{"num_hidden_layers": 12, "hidden_size": 192, "num_attention_heads": 3, "num_key_value_heads": 1, "head_dim": 64, "intermediate_size": 640, "vocab_size": 5733, "hidden_act": "tanh_gelu", "norm": "layernorm", "norm_place": "pre", "norm_eps": 1e-06, "positions": "learned", "qk_norm": false, "attn_scale": 0.125, "bias": "all", "tie_word_embeddings": true, "parallel_block": false, "init": "normal", "init_std_qkv": 0.0465, "init_std_o": 0.0, "init_std_up": 0.0465, "init_std_down": 0.0, "optimizer": "muon_variant", "learning_rate": 0.00765, "beta1": 0.93, "weight_decay": 0.034, "lr_head": 0.00441, "max_grad_norm": 0.5, "warmup_steps": 200, "schedule": "cos", "final_lr_fraction": 0.0, "batch_tokens": [16384, 32768, 49152], "max_seq_len": 2048, "doc_mask": true, "train_tokens": 170800000, "max_steps": 5707, "dataset": "wikipedia_en"}
MLP neurons of a small language model. Each row is named by its layer, matrix (up: input weights; down: output weights) and neuron, and shows model dimensions 0-191. Each number is 500 + 40 x the weight over its row's rms, rounded and kept within 0 to 999. Numbers have three digits each.
After each neuron's rows, "fires on" lists the tokens most often at its 100 highest values on Wikipedia text that the model never trained on.

L3.up379:413550478469504569521524459441488501534540512564480450496457492494515453494442532442512527537559416526528500514498463501460489532443477503596476483536481499438504543475567556567519438519455492506491538582494472519572508457565520483477499536552506536484504471488468454523452456627529453545496520488500530524509512541505499463471421505514513473444557424467454497455523518521573525485492513500575457491510517497458467468542535497521437504517491522508470548464471520491494433464472529482478412557548563495511543535422493529465535436558467524543524450450452539447549486475483463380
L3.down379:541468460544530492513511454487500520489465492489476495452529504508539472463614534460507503468416467463490469513501406437499538505562527503505533473474495543552479522512467470533505512484459500525460458425546509483435452565526567463537617461486463538457471572460496475508428494514569585499489445515527486525555500499500481453436569537465489525532409545462443537514495489479494503507509509511507449545502490571559508473455507462528478512416520492534487507519549518479457487478432460481488520494485403455523534511555589509466524502558506535495542580485545424592547531421552528473
fires on: "%", " States", "sen", "ren", "man", " hold"

L4.up146:521462564502486470510532482484459519531511471390471442426573433429512423439557472508517530524510507439544580494468498500505515485506464572480462468546563516519482523549503470489426462574511535522491536528541560502526475454531521461489521443506504517509385547463472566479519565439480492539564481485471544445467452498496479497558519493534553410586517523456414520521501491494480511549444510515490556512525536462462547553521478502490503485492514555455491476466523506555482463547522536526541480488534555503590472483469525507511498438506436518603487483547509489541541466585478548446
L4.down146:517485490560531418485584471489450607511495487469504439430556472487521501480539530489507547516499552419528567444485557497549496506482451515471479452548470496560434520430565517503491565538457456573466508539441517549533488525460567513564471406510507550439500482489459519486490503538504474482526492450519484524488516446508491471502566533442468533494494515431552517495493490464516585478540545540561481528500474553477489451475499550523531494507434492444589536495482466519484479554502529440532478508492458509551454426428466552414488506459498481502552519491503523592388454486494514504
fires on: " their", " its", "'", " exp", " '"

L4.up584:444533547412506441420571509462494525465494498517477506446538455535460533571511510460488553514451486492502564490464506545524530422520502493476490519479544473444440474552606504474419469597519485495484490469510510512528523516526517490523518519508425470476480553443488552536537488511472475453487570526495508442569455448470480481548418429441543510482472474488478498522506524418545494512574556504492522552512515478464525495452498512483454455489562564569565500547482489534542554443506496589520544568525556507504509456459468451411437489507501547503453485582516481463450477484505564536
L4.down584:490501470473489543457489442421489572456442498439532470461585463579518490452481468452542510490447432543495496487441504590530511490505505572448469497557454546478506534427567565476492546478477463550425548495509569555461511548484509460484557490532487464553468563453518524475501505452537465421537454475508482476529544484535483467424542500480483519465495542468474589522530498522538493494539552498473527386480542563528459487491501516483540577426526537482540517441441487522459462605492479574513471504494433528514533482553496469488536459457523468508481463510535552495555514526513462494
fires on: "'", " us"

L2.up544:516478519560486485487504561485408425517515547533461523542495473494449454552486468518452551424512466543423497508521538562476459475534530475490514435510516558469550474564564540479419413506548530425472453557500492470495548467478492627542551462563452535515476539480505554476464450485461516485480506499540557463494481498421509543501497513535504518454472410479562504431453551462479461508481537484484499557423510493564612524507486507456504557557492513515554420460504491503532579450495482503537528515473537497499551493495443487571481510462525467479471522505488537519478485440447535529
L2.down544:411487511555522465490468473496507450425524532573517553572420522484516464508537475467471470413577517529459439492464563471515463522509553463416512428504491537474523584546553536467404502535549468459469490484528482486486541547521502481487505498524445533476496477468509518493478521407428494433515472500443554452457512518487500462558490491520542515430510465494487452471519563515524439491491524548555520551441511484572575548434519548529496509471425496524485455507480510568542616555498515539517553528486532439501439461507570548504482564470519512495526455521470542471507544503460493495
fires on: " pl", " cred", " sold", " prop", " us", "pl"

L3.up16:467524526444454503539552541564482513568519486526474511420529555539465542476499478492541446546488451609493546496514502494511454483469467474528416488531528472557453471460526477559516438538477540422469468494415518468494553471564565530505505550520545564523459448517492438470463492539579460506516514475561488456568417502503581424509509520508449473509511509526482485456542529535519416510519498560498505467574467451487413521499510511497410547497465506461513474565481462505554474468596441490528516527561498466485515528504491478499505421523497456518486498575425505516486452428533499482
L3.down16:555409476525558428439312424498464501502536526488591509584510493521444452502488447605512498515465558455496491456501484484576526470535518495418493450478525510470450516505457481548503485526476510533449500549525588539500485548526457470507489482501480507442497515538540537518470446535502423450458469536523530528504545572557479525453514436537511546524482492561525471555489461525464545547496494513495504535456473507539504443476518498558519463473468529488548444502514516548418459498460501500483509562441472480481494490453504575453533508487574530476479553507530497527464550489513477482
fires on: "%", ".", " the"

L5.up637:484481493457486453566507515492464439514490512516488527448456524494562542579554534440512562539508515430454559481476444500514454448449478518472535490547447458528448552516530486538492540496483450527515438525469586483556580450570522484487514498571468506505472581392529480405549525463443498438455544471465573516458499476534491474542528525464487483487552534524460489482503465416557452483518447468504548513539413446471534494411515497500498498462532519540559536473481468513554469462473524489485498546521460508580472467558537473544516495590503546415507496496456470464496532515554512522
L5.down637:514485451484496436506557503477509488566506467517487540383556497527451527453558541485586507456453534534546457423577516529464504495524499544457520462485491428545510503505444500481484503498512499436506514484422487456516557557531568512483516555504489484553489472495470483490473516433487562496513512505518538486459454597515517448490579443525529524488456591502501523407508506559471579523565490487527457472432544576529411405516500471481486483452517476498491465453463460506467529491573481522530512477551517597518537521480460426466553457471506531571536540471487437524489478472483508468
fires on: " |", " (", " by"

L7.up542:406455540424515535466524485488436525512517492548460511486533503473525472488496417498447494434524551402513491508527571500471445462480527451509563514508554479539529514516486450428445556478476507509529494476472545519411515445551551465519564492480501495481516461531560512473516497554531492542530443516475523505486482540549519486573537479567522460496474499478511479417521567450433556503454576467472473422464479465552488572539565465499504467511490460462500487463459450501508531590476475476474556470531541509544539497428498517463595496463528452490581478521527520462576453418450545485
L7.down542:559538442536511542515426580542491518522504545516444514542496462504475476457515495496517483506515467482441455466528465443477494509503510476464529458438466482421465468492528499525516469481538559534520487495450558554546547506526497492532446498483485443463521482558466512514441496506559612478460503488485498477535519477578589486513479507582446520523517542478530420514471519560566516508492416559564495588536480520449498412538396465445438483435559506455495462492532498493458511482556521515517517527562579518512494435511397567483501450495527518477525483566472463546454485521487496427
fires on: " P", " Cl", " F", " ex", "p", " imp"

L2.up448:436486465534520496617467517457495549474536456456469484457527572433537481596473528508527489503497531519512528467464557519494417449463493531490481536537509480468434472494504550494497540485501486439491437444527455480508425505472430552521451498485510506461450442504533425499463465481428417477454524548513541546561541440497449541557517587496520550522475496427558537497493531532514481484402443546572508538488485528533489503489481480513523447538540603457485536467533479479551486558556457473527527529534542513511559507488528439519458519466481572506553482577498511534554565496492536514
L2.down448:476471506467474558472476471438446546479470554484519489524510512445574510528518539487418479489528463520530479485514525527486448548536506475482511574491531534479459498476494517509463444527417528512481448562472464517523496456506500513509466614462481410541526518575576516532498493462476443567472510509567577527586466575526456525507520538502506530509472542475505469464477519528584502455445481463494495554463507470570563527479499509522448560488506479405494556523541529438483466492523493447400570499526512592501532449522466500515547523436380537480481487426471505529451475453527477504
fires on: " .", " N", " E", " P", ",", " Dou"

L2.up463:488550560454558509453470476545443528512492443532427522552522511529490535498525481459475578471532477452482531425459505406454474563514470522506531496489467499538510571518517513484451522549523471431546474544442475503550475607499512513489484480489450527448527551526505476584505417507518510597480485446498406429496475575486550495455599430526517558503426506494493466472481500525511488422483524490455512485518516502510506541416483518517470515443500529485544547531529487420532509566454505452514494486470490421473474474503567520530491507518526535453527526496502506536538608492487444582
L2.down463:418550534393436478484497470505476550511499508452472465533577592496491507425545477494544595471544464530505505559464485584498497481569497562478542533471495524498519530493503536505507422508528461424501549516518512554559528542504487489494488509501471513480463493507574487551429447489563453537430482488556470484467473581472537496485519523638508552488464506547572478467478426511447431469456463509490492483551527427522496476479508445521445446453503496496535516474439502438495505512463550503541433539473499458494474512479466512541551464493408572483506533561482500496543494491472534533
fires on: " c", " sc", " Mc", " h", " bo"

L7.up261:449504502462491494519580487535559511539512457506488458494457500473543554485528441490481549504449462459487531492526569521563476502501480521563418542464528535496519395451433467476484489593491517587540527561487398533508484469497551558544533527524418433457471506499534523476509502464496467456473513568520452486523518462505528450513524500475490549494497444394509501476502538564502504503492497482499472559512515509534486438550424404536526451521516517512501522582498482480503460431546549540428439495502579517491447480441542476488445507447471463539582494598524484535474485534493477543
L7.down261:440549446476553510426505499492486559432571517625541496583502488565537519531505502474446562420494488514492481550487545454519552464470451460472536490476461450510474537570535490481515490493533486488468513511543489469529475495362482486527551511518459491539489450564462518544483496546506513459473535558481539468542535542526406582498510518505503390499466492505437451454523513465542481494478528470491537493468527483489504537422487517505483542497471480587468459592505491424496499537582424472523521502491461511515601517464466476506534473461523475527442522412472501505524497543500518530
fires on: "'", "s", "ic", " A", "ly", "ed"

L5.up35:505533556442476450413516490520479514525505505440551495555489512523480522462523534515497464513518429525414494452500485460525481555511477537558497592521454538545476474510529517549432477533445594443542444548434507504498434460531462589470470507510511518420502560483513477492509530544518494463458525464447485545538470475530516565559489481425538547512491455550461487611504440517459489486449531530478552529453521514495578541555522479512442497460460502445550510486468497415576526533504474489536521487524470533461486537386512559509494444478541493568402515523492447479534520505497488517
L5.down35:550523464552456558468507484479597541524488443488564482495545446500490502524513471449461560576448588434589514517483498548487537465508405522547525485453552539466465546504485523428505534485486525519394433459468527492473477486526474492543526558550479490483512479515454483420465461483500512487416537531555459587454495534471473446493538491506481550466478499490524500436472581483447449479482516451522483493531508475490450553531573461462466473590525525529546532494496526541514520473486551473444453491470480531519463524543442536528534537387491496488531581546575480488490488524535470480
fires on: " |", "–"

L7.up413:532509509544489509552518473480472502499521498445484531492497506562496465525474457506531477537521535472554422521538581438437478518525488542522486499570508489554545441510483494517458497493458530538531485510530571592424545397479537524496494482503473492506527525516532457514537483445466447483486501485425486418508542441597434429549454527469508520548497615570544509462507535512548506474462525488484466485442570474475501471489592474536458482517517505494430508543432489542484474509460535467527562518506566564519518505473442509447525451585523506452482518519541540567419457415487450518
L7.down413:444526542532505534530532513452460465551469495544493467460549524451424458492563521478543497480503630419478552488512469489492431515516550534480544479514485393465470437529538507424525473484521505461501538448539500505512498516514540478526541450420472500503511465533508555503518464481475479525502535482524459503529517446535462447497544541489522413500576512448448468537500538558591591478562501499469511546478483496541507505513504498543456499429499441508467507524488481507517496523456528547541484533467516442523554551559514556501473433507549432507437525565440480564370515442451532479
fires on: "p", " P", " p", " app", " imp"

L4.up201:511512515515477505568488506460564500537456381457549525536555495485508558483533480465430513508522385504483526462527491519496426441550515528531549543535524493498469543431472460529476485515559513502492466486511454478500544556580463491531437509492483481526484457529569524473502546533470498484476451571563541521540478516557489486512428494428462557562547506492493475515456493472471465438542466474532476532504502418521505520492491476491488562536596533470421494505500484588510492591537466457540501516613508560536516423481490481458507473449492482482416466459596486454512553455512502486
L4.down201:419512494525500564485506546442464541487493555520550475584498487417536536440493458450458473471453451463483523455444523507502434509462435518553553567456480491467564408531478478598501518446541460517506472467535541515574533487602484473430507517537509493483450484512559524504509421451506489488575533548491519421512524527509517513508524438447544463531529501479571542496481471417450472523524471496472472502568536474536485535437491474521533577543528472476517538462503456518527499495489450489545569468473513523573540443469480571427522469506508523484497485509584461473508557430517523494
fires on: ","

L5.up529:509457499448519497540542525556499422492516530531561536461524547449498516509517457509486509527577543453479614506437542486495418465515436453545490472518505444510431523469405589552550454505458502480507476523469497501513450533489479497523512487460548570524438532461537567536521473454482584492470459472463482519556506461457504465610499444481515583487519546462466513500505445546536462527497538510458534549506498499523540508514448537538407478390518445504532523496488535440552502469507456479500570464517492541473506434385510469483499494541518515518486527542535485454579510526490532511
L5.down529:513429526520520459532532500463529503484502559532538535493485490487472533447575503460549522483540502470497516558491524542455448451486531514418529514505564465535512477546474530440519499488481446580514532514488481513515488546535497469464491491488498435494527482474491470469466488458512577541562566502502397502493459539537546453540515429445575525528470478500439555485485517465488486493452431501573450459530522473594532467518501487464520411478552563511603532562450565483486476429526529508471470520422442533494490468458446446536431508520447498522590511556447517551514399549455514508
fires on: " |", " (", "–", " votes", ")", " code"

L4.up343:476536468478434474523478555505499527524473557468581552405512475535498469456399510479525547544469440493533529418493432488515473520473508481506506544529459498515569522487508523587491444446517513514495539486426437474569575504508514462554494521487479525551494487514498454489540514483478524536504496569454497581603521508419586471483460452500513521503485513469503487491467538561552510498464444530502466451490517471531495551500540500433551464555582497553574412532556447468448500399514552451507505519483524477562568462536543515537468467502543471536537442497515508482474499474529556548
L4.down343:515520592514493510458566514470503488512506493481537463546443487445517598602499539473482546496506525608494450511481548540410445516400457458521487434520492536531522487535473542480513489437427550460464398501480510478430536475550473572482514453506491441466548491478497560484538526562513495529478538500523519523492521486530500511490478549446520499522549573462450534545447468459496469497438508485544501497531525512411406541450502540467486501480490510469585504542493465590541497522512528548457438458538533482456497536482552480481447487514503481530479479485517447495551491414487586484
fires on: " of", " for", " |"

L5.up375:469584464559512485575491570578514512439522513467503454573443491481509541475498558556498491485436521478474451507526493545428451459508495491532487610554488529513457487530513512463467506488458540548503503532512507395446553477582450500524540563516523494625544587495476547456452524534463505440515497525531474442470529449450468476499469487432453556496508525521485538507469482459533529457478531506471503495519524507407503514463465537491465514499513513507518497497497492443558535503487411482548514503490482491442446524483517486553551439444507533522480400444483457587575545466460517484
L5.down375:489485532541482460510547495455468461528524512476528543481439502479497525487443504519504515452464533497490428498506514521524527474504501447470431547552521561446460474467504416518459564528535478534518525487516562450510504523505492552454493526497533431536552522439522506444497524580554519507502539459451487422495460496503475478464500491496511484547470537480535451409564485529465516539542501444546443434497446493478510530532590448511570400552524449520589561527560510426509441495514470508528443579494446494465430519538467547499487498429475494522463495530606588524534504556521431563
fires on: "1", "n", " |", "w", "id"

L5.up559:461522472495510509555546547486552479553569512528485500516438495543538565479494535469588503534566532483558507412424445535502570533423521421478476497358538476566566446458503554518572481544529483509481464511494501493482574477481562460465450519566557447487519514490489430495490544497516431459517480517486512440554532521490543553539512496509485528507464474550440455544567477460421525524575503542516436460451494564454482486487514525479527494526544476494571488479458562490512484493499528528512483480483491506508509491570466448472457453509461491452504476537527488492454417544418499487
L5.down559:464473441461488504476482444537499520457478487464464496502508535421511460530500474449415610531537577474463479524504459560453523406480534493507523581433512437488482482505472544501561570544470457430502511513558547522412494472500481454552564522447517433494490519528432484470476490552459538482549507553583517583519524538473560488528519519522532484509464470531464563444536559468464537463472511504523461491481545496479518502455467479508543554503498455396477540476468486457565471524529528475477559535478508564497508493510492448502487397536571541464507465550490470509483521581532567505
fires on: " |", "===", " ", "\"", "==", " et"

L3.up364:501553513529479463478521525459475508472533483513545497487470494504498498445512514508470433494632431560540506518497541432429493442461492466519545489571508505494478456529536517552515606547467486396477497431525465498477528515479483555539505518476522501471499489451516549533506473513519507456472507558538492535548444478527443529569474498552572541553491525455567531606508529485499525426438519501501536515522431533430484515482504432519524552456510499489403468500541522548464516536483441580457538448519557484482520557425515485505474444441523425561452507471506503454552522450560472477
L3.down364:526496603435519561466463547531509474519473500551520557540409521471416482560460491539546519437458467508522490538567455583509528498501455507455491436545476532552435394417463499503494514531515470470413489525448554451545494529533470485499491552500491511543489568551545424549520480415490469479443486535540517439543471484498501528574490523495513477394522549529493454475415442495524466467468437498495507508504522488529486535463518531480462519524512469490469538508461550473484550500487502471447490441574516500560528515461562520559559503477458500492495442517543531485542584512552504502
fires on: " He", ",", " It", ".,", " st", " ."

L3.up307:493544554525537574494459508545492489437557547508441549546536534443543498507471485500457485549492446485480438496560465469458481508526497460469482497562468480499441492469567464455601511560463483494473480473482460464500494521436511426536497487471546570495449433522461478490483453501475562437532524556517544479498472519540501548512543469496521521555475616453563443463484525443481490521490483495464483599502414537511452535521534503513484482556567561422430397551473466517512494479508509500509510433454517570455567448500466511533525512511499483546559485499510622496536501485490539493
L3.down307:468465514410443473459445483455512516571469492514562457494466505531452501506417561535534545449530436466598532523473571480589510499509520526496489538551486553456568450523508518553425469578540518515447483539472506447522490576501476526463486543482490460508474511507512502492545518519393406553487467504470490537508423481583474525520491521527538435477520440501478561463506517511537509520532496479507507581418489446493570512524532531458519467496474437457489534511503556434525474486450513454501497503500533418479523545559514508431546567449513530489461520472427500519489487574492478553
fires on: ",", ".", "pr", " ."

L3.up548:492592518495503552575480552467481476497422566475414493461540451476587484488425540519489494491465434525521520579457538442486468524604519562491449524483539512533541508483460458515547578514538523527481500475469499497533517553498417445470496564521433462452474410486463490545473445492481482502500450540497548532507543473475398505549550489512478518443490487483463532536518514464559490551494564460520443526506511446531515484478394513485463471480475479466565566497446554512448505517533497493486450467492538480441535504540471535585537484528513509430497508554585507519481565474515518498
L3.down548:555547489506556546537490482499557490437377542558506498526462487458546502515470531539423500439527494426530448541470488537521498509485492469585515495452544517476439492500458461496522554420470592490513451508577517552471452526476465458503500500462599520439509499448493551501521455493506517506487470541539505457484508462510529608533511534481457514469488551560560528546526483467494458471494491519463571526463423512530590443508487482451461505470429503461497483461498474438522523481509548529459512434437483525442476427520431427499571556521548501518502528564491469515579518518527498515
fires on: " sl", " rel", " par", " size", " se"

L3.up71:486503514432514491491512506518552498443561483418545498454505474505531547473489441546484462534509425494538518530438474500465525474488485444467521495527483552498492483513630465567506488579454546404540495535480489496535528486489511483486498550551522481510469541510504427566459480443468452494510568556512454481512530555518451516516551474434517564469441468480482466490506552532547491568525548502454533541535518546504462547527423469509527456521541443489441450565619389498443453414516399518529521556530507495448490490490498467552496481482454477489541457532474462500519520471533508548
L3.down71:501505489423512490483487465513561530559579522480509567570456416496504498458507464489484516471404538467513537454494562526478514506543475517478501554547518529480477445476451499490498464535552561507503491467502474414511511549415543441529573532433508398456381471567536487519486523453521498472450531549499516459538457528498538488421522468502532423520488502434475485483459473520497539568516445496474556497484510492595501502579486465528439427500565467516487480493540456518494414516526513502556514512509452443494582550523500528464522530465560526485574559476524455539510534499505539492
fires on: " acc", ".", " .", " De", " Ne", " Ke"

L4.up96:486481559558469500581476510460537489597444523488473525568572453510528536463486533538472486555565455447527562470482441469503418518546551481506555519438477500554505494433471455503456532421551491502561537457432482433460480472488488511488465440554436422455544565482518565518550518488490471538476557502477474531505506527541465525485458467412499547469477563459477549506467441420541519504479460489557447521433546442517525512479478467512509540446548544493466532527501521430562471538458480506585502515485527503484539426523466479533518457486446466508482458488580526526493525488464544521
L4.down96:497457478534505515519516456506521492523501445465458489507519559515504481477541491539457526484444503545491464465445496474569500516503461517499551568505465406505564525518463494512485540515486445490453546515479575551471487510522496416482516550486553495486524544435513563434484484467509479534602522510435559543388476590522507575597546467447492577564477494527539474465482466422481505454537463513548508495408535459447451465450550504520493542445553540481440470481465496510502529490524523511547537494475432510520512389471502524518450406566502482476556494519520505473454500515493545568
fires on: " (", ",", ":"

L7.up608:510513488436553487479459469489554530569526518571578543507485502494478452441497470564491531538502481466484580460575510483568494546479504571447522578505549503516500463505473456532543456512507471550511445467545495450488398459477470555477508501533448493424500445560552399560435519490485494491543484496511566536522490503436542457521482489437484506506569522476549518501470530453457483435505515472549458504494511542432515416501563510467488517560523506467529487520455540509492526573535543536490450484501506521476517503495478588435401538493469430434525499521532569530454437497429474503
L7.down608:530534565394489526524484473495528508487526468519592470514490499543576475479491529492460483497532509561498519543509506518533471432495570505425495509553407479496410538487547467461446529494515527523526507553504428509544510478487513509556553509450492523524469528544486458499568483494411535525471453487524507454542465502507556517477521508419486504513488518557538506470555522466526498506469468451528592480423478473431438469487561399452482435444566538545450476493498590484486517483513440469491528503466507545540426492503439555448452498514506527475464565447554454603516522555512510488
fires on: "'", " was", " is", "s", "re", "]"

L3.up374:430473470492487522471501476551584570510508443514478504524456496551520496530566565537503498459548562440531544491448504511498484424557465544545555503487495508517539558562520500515500467562448499514484414466487461518530427511449536434476565457387458504488552480507542505456521530413468524477520462455542483520482523526525536487449496412508416518552462546528499536558519486478414495526467515489419492528543456513518494526478456463548448499518485484531529486546548483447523464514483501493560497462474424514532456554472422445570574534527581493443471521546498516454494489467481455557
L3.down374:510507542490445552515538415476529533463488482602529487460461509440546461555566540578622449532486485457454504542448457514442463562441535559486465496463526471517542564512577507551510578487478516492521484531597501488454507469484472450488512500506564519555512460521466497454486476524553534504512465461569495500575415494470490498501482482469461471514478509510505573468511456479541412542523514503534505496521525431510514434425543516488483514439547464442484481519538478500534436479473464508467449446523483511505506485532484488533497472507529531552432574429440516535570404519487469511
fires on: " work", " time", " paint", " Country", " Length", " lands"

L5.up316:511424478527491554516507440474523516542511523475525511523509482455459476449498544444452444498563544503464442430482539478537491585444487457520509517476604441496471446547561459482424469514534466474493489481470466507526462559452492542484517601529492489520533509469438564445514507514476471513473583574562478559524498496515478462521550509550509417433415475511607508474528462492446484595466512486486498535496460503549466497526554462477504475501518462524486466520492526518556485550475488498495492547483404502523459505503540496553564483534612497419517511509539527417470490477534559463
L5.down316:527525459550471489477539469549468457485528571484543477482458480634520427571556573545452457539423509469527513508505479384500499485478465540562500520498435492478418502486460512457481516510485479498523430499479466541479498501415524498528552498520509490501499454449473487456575536501472427468471516507479499474511461467469536447480538537450563482480562554426438537418536470470536560499493464539436481561546474496501487536523483568519494495487527494498503631531570475526556470557488515452542552571483485491489510528534510509551484469507469542507485497465506598454449510500464471534
fires on: " (", " \"", "–", "-"

L7.up84:546540560509490548507520559468565527519523449492495483466511481495528469490554538480559554455519534502481483484456512512546454473497473468501492531533506511586483489472497530494518549503482560406541484566461459533491479485378567387533496461505469556469510546604475432545559491477469452452483520506493559478502500487470524431463469572429544461461503474545441530491458516503473582456500511444518532487496537492495490527449516473458465437497482525550560461573510414437413474504467524514497524436484442576500491497456447593505494479494537452506518515594518477528475491482491466544
L7.down84:542431542501510543450521548497574472441552502545536491446539527532430474500569512471520461451482442447527493479469454463530418519516523474497505458454509500500480496413471472503485536471500499474586495446543486532516445531432513504500548521584519562596557460540511511513491442526458494539518518496500566446493514520508460499478506573510494508514445540460458471532419561492568522491493461583494557472495516503535444556517503529498406516483526431513537426489448481509485477456440486436470551453535512455566492557463538513568428440486564471477477562525451487522563544559523487509
fires on: " pre", " re", " con", " ref", " c", " t"

L5.up252:545464552498487553520480484511560622509479523419562553507521491412557520479527515546502517493515451531423560532438526538497437466502527492511499519499565434484471493463514564477477515526535476412500449442475593456538508533423486488522466563558475451467495477494591515557513469448568485466487516528562495521564446526532502443523399489447502532514487449479547537471459474499510506548495518449464518477507482466540454469500470506492473501558469518495517509459567503530480601517497447466584437522501515508512535448454512431460474512420522524485483478485532491476447520511555502420
L5.down252:409522464513559489523474519488478448500543600531515486484470505476473504489537553496508531516561426418458493515475486499430453565547411511514545523595514546496452462556533540455490502544463530507462389569521469532492522505496476508480529437462507415532513449563520458568483531509511469530444490493532501469443479504524484466496525421458468515457543489476518494457573502527422453536532494542482468452555427506517551499456461487496512533517564517598526454533520465535514484481494488524441504500509484551494497412540502464454555458485510551557535530494463514618504511516469441540
fires on: ".", ",", "ri", "art", " and"

L5.up255:517489524582522460461495548530569487500544491561522524510513474482512453505500497555495511455519527523475523489473492564487449481495518471528471488569529528500490524502573464486523535575492482573436453414501548489451485522471523482493491536484490477606483491505511502449431553503538519515548524551458544433464537520504496503562448472439418486500489471449478426470517408484457532491500553479570543433545493539466550419444524532462494476390485557526618481477468551487547464482514526499456478527472525456486436491539481549455538518416556568522464538515471566456530478450508479445
L5.down255:536439460526517508379477542547525449536488525420501572518515491559514507562449527488552444433569438535528531475471502564526445472440484492497575541515453467507519541505502514525492533535482494454511586477472476441560471449531479565467482586508491529568501449544576508523526528527457535476532501407443500553453415520493503491493504493559499512500474502469461544490519539470462412510450507489503532395506522454521545462466482396496483444539569519532525491463477477548530538514469550533486516481524465559475505506454513516507502507443459405486514455484514505501527538532533532571
fires on: "1", "2", ":", "w", "ell", "it"

L5.up153:530532431457429529509545507509529566533529448500544483462512446551472422494458475551499511486456463500537485497542495536477555449505482479553489401494460527460512460460521479526469414504470507507481493474510509522545538426507527544541478461467479485536514520486557526486466493498513474559499524523528552491543488590431555498481458503532534481492481482480453421466470412508501543466495478515512548415482537458488593487574541564515583451461479485530573495494638478506413475510460488530544500601534523552519515522478543486473497511411508469580564504494518549516503491448481561499
L5.down153:573522488501384507525438476580553446557477442537490568540485505500534527448486549522507466594536466517454478517481493439520484497555470496510489487500488432481561539524501490495559480480474533445519508470509454477558535497545539491560449459489550520543466495546480560447481502522453595497467540526500493446491503517457420496429535597525537418486520534518508477496445518491523490582439501547501471506449587532451439450500479540486531549439467461462434476472502437561471494462512598547550469430499462456478495530505528479469474427541509568527464486522510496501494494467490537551
fires on: "ing", " of", ":", "ry", "io", "ming"

L2.up24:457459506488547545509488476453527464506361532593460391595554472549547533500489507520561526539438475457511516475450432462472501499467480534550521467543499450560517529525551535522534574453513472502473492489434489526489512501520534485552543512496476493490493480488515459539494506489487441496541454480496506415472488542436519528466458523576497451541465569501454495478523537428500562527510529437472555510508489582508455513515489527519482511408512541464561528463482439475506471438440515516489504428487482507413517516516510561504531511587444561535553484549522484599509521466497460498
L2.down24:514509519458527512486534488558503538515497569446509449562553498463445495474472484483503415532517422510519477498450567483552458495584500434495529596532561552500491493465539523565487474527532470439426446491571490535485517483435534455523491501477447448510476502482536507543504538503472550530513574444409558485435450534501485486473361561506515569526511477465524467473490508458488568514531484556505459510543514571535529538484516470501495532430515486540533474487515431466452471491521536492513568460552486473493529488479557419502532480474554399484445480497489497522465466492556484581
fires on: " c"

L4.up16:483478550475553560522523538483490445485550516467434576500475536468501551474544535483474510554544486524497564499451494494479399600485590443497513509428513431523552395491389479512479445459495550470501478505527483498440519498475506487522480474498467445500573580445489512477480569488508513548526557478506416492538508527478547515531503533463523538572461437486467529476588471521483505497542524449543478495502485481535532506497454515470439545430484528588542505479432450469488526505495527555516557505448478569496486519488476429501555406480468526441483509499520537535549545500458498445
L4.down16:469478474432547494497500471478433533484457526488515505508503544454498478548539459472521544485561444392580515469480413557553538523540513460512487431536555477517508468487496532495566510560518534557521483482483481471499524618498544450567480447486504442479455521515476476476500556468407507439453455530510500408509454491543516501541564499490474512466571482476519450474514477494495540561503477497514452546471501540515601551461508440477506540466581531528457498517523440442482462471476546559422500501501487492575529450478527523444466507479463549483503578517572436487479540511506586527
fires on: "\"", "==="

L5.up27:445462540526512538539463554483471494500524540542503539524531482408481480597514436532417501455510495531504472525512556448544529529530551555526526471476504465528453421480469477517485525507505499458452496508434494445552485435487487519487486497588551386454541529426528469529528539546525426472529511544533459559492496469472526420511508481471495484496424494481477510493473470405471544531488480467622519504500534530438538441473473469476501443529530530526500491547555484425418571495526510517487498532472474555418457529481479547506509473462566542497494570507564492487519529540533588503
L5.down27:514524416409508511507512447476469541542456537489518534474568483559474592537448517504485484578589468412517528432451444418535527430491530495509456500445449506584485517548474489465477479498490540581520451540511465501427496583475578524569521438465486483482490504523442499461500479536500442570488522440426547524477455501498551537488489531518516521487578542481486504520455482514473506544514462539435539524489524544529558546503480472472549589483523482498565491464480514521518456447462497439459493480516505512601547492535485488505425503552475510429565494512461487461464484504478523519
fires on: " (", " \"", ":", " that"